Part of a small language model's weights.
Architecture: learned positions, biases on query, key and value, tied embeddings.
Training: a variant of Muon for these matrices, 283M tokens, 4320 steps.
MLP neurons of a small language model. Each row is named by its layer, matrix (down: output weights) and neuron, and shows model dimensions 0-127. Each number is 500 + 40 x the weight over its row's rms, rounded and kept within 0 to 999. Numbers have three digits each.
After each neuron's rows, "raises" lists the tokens whose logits its output raises most directly, leaving later layers aside.

L14.down512:502483557454450494407572548557485514449463482563451446496586534518483496463480480496496467448523576545494502527493488531507509480536499550484548478541515485503491505529511489576442430476448470500547454446507501519492471478502513508471487437493540469462471514554591486462510451517486565541486540447503533556472459548416549533481456528448542464483493562437478355468466542468541574534510
raises: ":", "):", ".:", "(", " family"

L14.down900:498569553516523495553472548489533432509556510535480456510522472402498512566449523459500507516454419492516432555479469464495442487518531463541506526447458484495456518529459503515523530515514487478441440502566429507468471448513527443513499449530481544569550535522414611496552482486520448488478431498494450558497524437522432471512482498492465531454456471498554396485522427382510533484596
raises: "al", "il", "ir", "id", "y"

L16.down414:550558460499530512519480577523526466511492507552492477547522542462554582521562483471548525461520419501566441483483518523498556527501541448507500484482520474483546419487500564528581556517575496477461459495531454521513474465558456538492446471497546425446496469521525526513440453482500483430488491490541496510473535485461523461530490500490500560482489468477456487466558532561459489576474
raises: " in", " on", " published", "am", "yr"

L13.down684:438526550518499503521446493540481502540549495491439506513524535467563516475454514517556445485498465483531455496501580509487598499497443416504420526478440494495528457505479441457526469554530508511545495515499435483502471533495458531568540501496508467448526522507489486411491502516453534479497524492499545491566464507491480523448446518515492449500494502563577544464498472473481565442547
raises: "\".", "\"", ".\"", "\",", ",\""

L12.down655:456551574526423474544468417521499479476544447468527580487526515514484521444537500566511540512557412466492476406434542532507561594516525426525501468533456460475437440516492580641460505509523495428488506496502531440494484476478446581540519450595580500569495487511486460501565544443533427502502456478562481501541479466577491465500444503538531546453538526423498498511509459519472569473472
raises: " of", " Of", " +", " GD", " /"

L16.down793:476474536511473517509462514515516461472490534567476510404481528449574476550471476466520536544539567471474394480473446585529581513538465525534501493534503529518474517540582527511458551566574511449497476461487473442466515453532452458555526513463548412528531543444479501518473492534491529538580428519499526556471517522475501422496496540513479529424554470479544538496559497454459411409541
raises: "1", "9", "3", "4", "7"

L14.down35:493463619497476510496489552543549539527506496513523534494533479530537515462488530551422559467490450512495490568565491434521466498514530572544517551532472470511441513478465537485530532482492477549516533465479489565482480482578538411489491488507456551469501496379426522520553475530617485500517548530476509612533437451551582534479475460519478430493470525494513451485491452538396572498501
raises: "ise", "ence", "ibility", "ue", "ences"

L16.down586:588430502562459483533426563559510504449424438515499503516524513414524534521542482504423444456493475539480460497497486511523496491552526528540473517482486447405482524608469479473484529492520481454538482529440454542503451511488452512538476479497482441570463500429530467481506517531524502538520502454535506580520484523509438532514493484439476447489563487529478503495471580497526517538499
raises: "ades", "as", "aded", "ight", "acts"

L16.down217:555525526524526440423426545506444486518514504475541502506539570520504479621521520458512514489528457492516479415488522474480527420638461460515527567505491529529453515475553495494440514518487490552470488420554499589502498541543467512501547445505467518628526488478532473532437535481476491544548529464468560460605472504431506489472476520539508481496574494514544513469445503531578557519552
raises: "0", "2", "1", "5", "3"

L13.down293:494432459509440567546523535536599550478491428557550496540527510506491535485479481506449439541520521456507492564471464476451506562445509547480546481561487561491511499513525503520465588496519532494454440438462538549517543535515498506507521548449518535416512496458498490536504515516506557494538512511563464485440552483562509422517466480510598479514527531496500497528563518549499475531500
raises: "ion", "ive", "ure", "iver", "ify"

L13.down194:499507474412549441405561481502377469451577492517480452480431532489465443540554509519505497525546535488474516589497558449534468522460508504651436527492475474466527510539537458521430458531534499417497542578478513521465542449461556483479532503545547496558504478484460472456468452492500497468502541486534480467521461483551489505485466430557523478528500572530543460503526479462496475484484
raises: " why", " how", " way", " whether", "ium"

L14.down1128:501422514566504542554538471437527441517539558556571498510425509530570433559465473547509501543563531495489490477495499495532486417526480505530527501513495448545473522552479484518504518507500551504521426516545436486448492577484546451498499459606541474559505449498573482495493439567536568500558465453530588536530489587563489412463510489477459528470491514524546432483496556483522487455493
raises: "0", "2", "5", "1", "4"

L13.down953:469549542545459561528460519503547536503417489452499545537513485484540569495506502434450515488538520466435439551566479495479470507473457464506501515543501468526479519432562435417496554627530458496520534533450471454556426530567541459509472526460497487519526568459512478458405519510474522454521473470494451488523478452461561509552411442464462502493553560520540473468492431501451534571533
raises: "ments", "ment", "se", "ence", "ne"

L12.down263:479474488503459524479468459529467497500590461497466495433524512525466551580487528477455442455474505452540507500500520444503541480500571539464537519495415522474534542482486479514506499553507488416478473496500517458509436519452544484492502458513440496495537527559529494467474493513519553493500459512524531503511505554450533469501467519491465438520508522519509508457471464537487497506451
raises: "ing", "ed", "ful", "es", "mers"

L13.down1023:485469504536468480506457517518500484517533512511453499505471432618499557536502531514451527501537485530453534631483530522467568505559496541520433513533473542503521503511506474453524499522522432473513512472494526504457501406470500590496455514528511472497536501512504549470554503495510528506548472469522465527473529502435402471497515538516450482531551502451454464505439527535382427495497
raises: "hen", "ers", "ed", "er", "es"

L16.down1052:398515481513482530561465506524493505432489494486515474457496504500487510546545434514460510497499501400484523533565450493532483466517492464541483520517514512486528481532533508533518546437527549481469502548515448500544583537549528507561457537481497485500542451455478545482582498530570552485489499472533475508525457533500490490488542530466490460496555482493539499459553519510562525536579
raises: "uz", "le", "iber", "ind", "ian"

L16.down376:520535582463485430497495534528485531529541459516420510479434533421514546461459449466500483520526503623424558496504560567497495475491572530473502561540477451495427425499477522478462520541437579533449512482469516522475445492555489506453490506541501508578424483484492496490482502495422479478517540557548496592503510520434477545513498557443471486465504525498567480503574575467547546547517
raises: "ed", "y", "al", "ies", "er"

L14.down467:409490446518457492510470472534473522508558509471599502523488562569524439495514494483468523471581444549452519631464488548534558507489575496522529513486506500522472582517438488508500530498560504483567450482437417572489422509510524531481441513415565477492543495521520516372486538465552500500492544489466511524502490520460547542466510457517499528483457491428508434523521442477576529547496
raises: " The", "\n", " They", "|", " |"

L16.down787:570469475507463509446412445474513504490475459536569480458450506462489535493498496475535469490500569432519496475434446540484573468569434503482516503462503523482525528437493515471451516516494462462522472546479420496467540520501461481557485496521539509488520479515440539436507444520489468548498492476454544562631540490497529522458529544534406546527527473530520524472438514512520504446545
raises: "1", "7", "5", "9", "2"

L7.down1060:540537465585467482592474494429458446505534493443530526483490459512521529534543477536455461530591475499465481469424492568501483411469483356423502537525455488527513488451533528427531528514517514435533523580410517462529494573550483517496465476518495506461485471510513499518528419589503529511491541519445493507443553485454478549505501505517470437444468482525487518509486482451481495476507
raises: ".\"", "\".", ".", ";", " while"

L14.down489:516476594492523492515432515547496466478556498500491471473487527502512491486516515528488503500489427521538477471522515538596494529492485536531488535504484486500549500548545517517471461446521441530520503467432475514456469474548497512581465467511498487496520529430542482435441526509514460476519528514517548520432553591512422502509454545487498579495497531505509460477524552540428481596509
raises: "e", "R", "F", "B", "P"

L16.down1141:505501400512496506532503445546545475446547495492589488565461505473481509524466566460500512525530515432536540480485507518488482482483538555413450498507526484560494513630458425553513493595508470418489481525543479542480530523536449556518490501554570510562478526456589578410458418516530464534544464465504468446484562421483538487504446467471482509507444438404472535555471487565565499510505
raises: "ric", "ti", "ty", "te", "non"

L12.down809:541496453537461497507527513575489521480499496487502578489452501509502517492425530549546533505551453543497469516516521497553460444502436524511412487519480482503592554489476543490481595579523539460498537492568512536580535567523432498461463441548478491504524465501485426443463508508441502509525552481467516512535496576464509535518464491491515424473537558495500504481529545500547458538486
raises: "ti", "so", "te", "ta", "se"

L16.down605:558426549574478593477486562543480496556506469474418494454569502479535526600473527466595469577477482513552461449514606507460489536540450589535484522532525507565492567535481496561449517488516581485429506472488485553482506530541519515518482508487519497512573538436467467502482522529483537452587472481494573511435498505567452496559499501465573480519501484417547430506564482560502522523506
raises: "ot", "ians", "ight", "io", "ant"

L14.down39:421473534517480466546479549546541439457487530540531530483520485553426514489480481466497503432504465554482538502484572518418479469593555469455439453469519545538496503440504574509520544536454484433507470487451529464552502500504550534518492486496475526458496499482522469552487481451581466554548502430507547511572486509536471574503588428512509522497458454461444468505440502482462521513553
raises: " of", " Of", " such", " involved", " Years"

L13.down23:506511503537514471489522497485483542483535480582557449482572451544528442508534513469548561504510482469448531516544491492516540471523435482514580513493462540477550520475490503519475527554500559519516547505515530464419582525380514494489548523470509497595507529520504514506504514490454496452484519537507510535462561495505506504462489530466567413495551535531513452535515462505507489482515
raises: "ao", "ua", "hu", "ong", "ue"

L16.down754:459486512483470549458525575556536493501537468514542519523485486533543465536506551477474464547544609450518462506520506520432461521558510525498465483447475454495426495496567517520514540491549494568521460475425566546479519465560516436519527523556497528481512467518516519426465455540524479560463425412489472572519480557423542544490489436508444517531464479523559467471527534588528488502500
raises: "2", "1", "end", "idents", "é"

L16.down285:559512586506522498494449441506506544483550516538525513472501521513564563530543540431477462462508482465534447518464438548542545535514519474483476500478522470471421510487500481478576520545480541485507458455469431486541524463533487470491502516536451517484602501460551498404563524534490460480537399476503562482493512416524527504504482584437521515412482452397469492494528479427480479508492
raises: "1", "7", "3", "5", "in"

L14.down478:458573538579487525441579488552544428525506529592434522508510540541501561557512518551531545534523530443527472442521500542512584468506566501479452552561436511495538509413524510466536516463548439554490451496441388492471510495467514529512503564497530464503488525528535547491515491452555464525479493502538523476477538439472487403465515486492500533461514460484490534520504433479541584511516
raises: " by", " in", " on", " from", "omin"

L14.down5:558496487457445451504416518517492484541502584517561531491467610491499591553491509478520460521471546556466615503500491586460583565490550542459511470473506469568539490543457456528549448451484500503450525508500496546470433446540430463492450504538543495474486538463480488508459499500568501479474487490482510498447622443514506549544470474490458416571477526459509465498456444553499563539467
raises: "ish", "be", "ishing", "ishes", "ence"

L16.down455:456554510573504495542490503517572534479499462422534478447554532490579506530435489502509508512504488464514494466496541512578477530516579445472551484520548446459405492480510471498530613508489462460476456527414507456497474524476546496496549444462460434482531498516513481689545481505448471482484457490514455510420455514451525454541502528557460518473468488529500492428500495524420531497572
raises: "ions", "al", "ion", "es", "ed"

L14.down379:490497598520488470524520481491433547464573523507425534449503520495474502503523525546462517518481581522509469499451536554471556516408513492507495481489423427468485458539445517491504458505511430523534515514542541505550483462508486554553512483586460499548476499506450525531520525361528513532447517565503479492499499447495522519426564540515477531525580530488552540537496500480528502510516
raises: "ered", "aved", "ured", "ited", "med"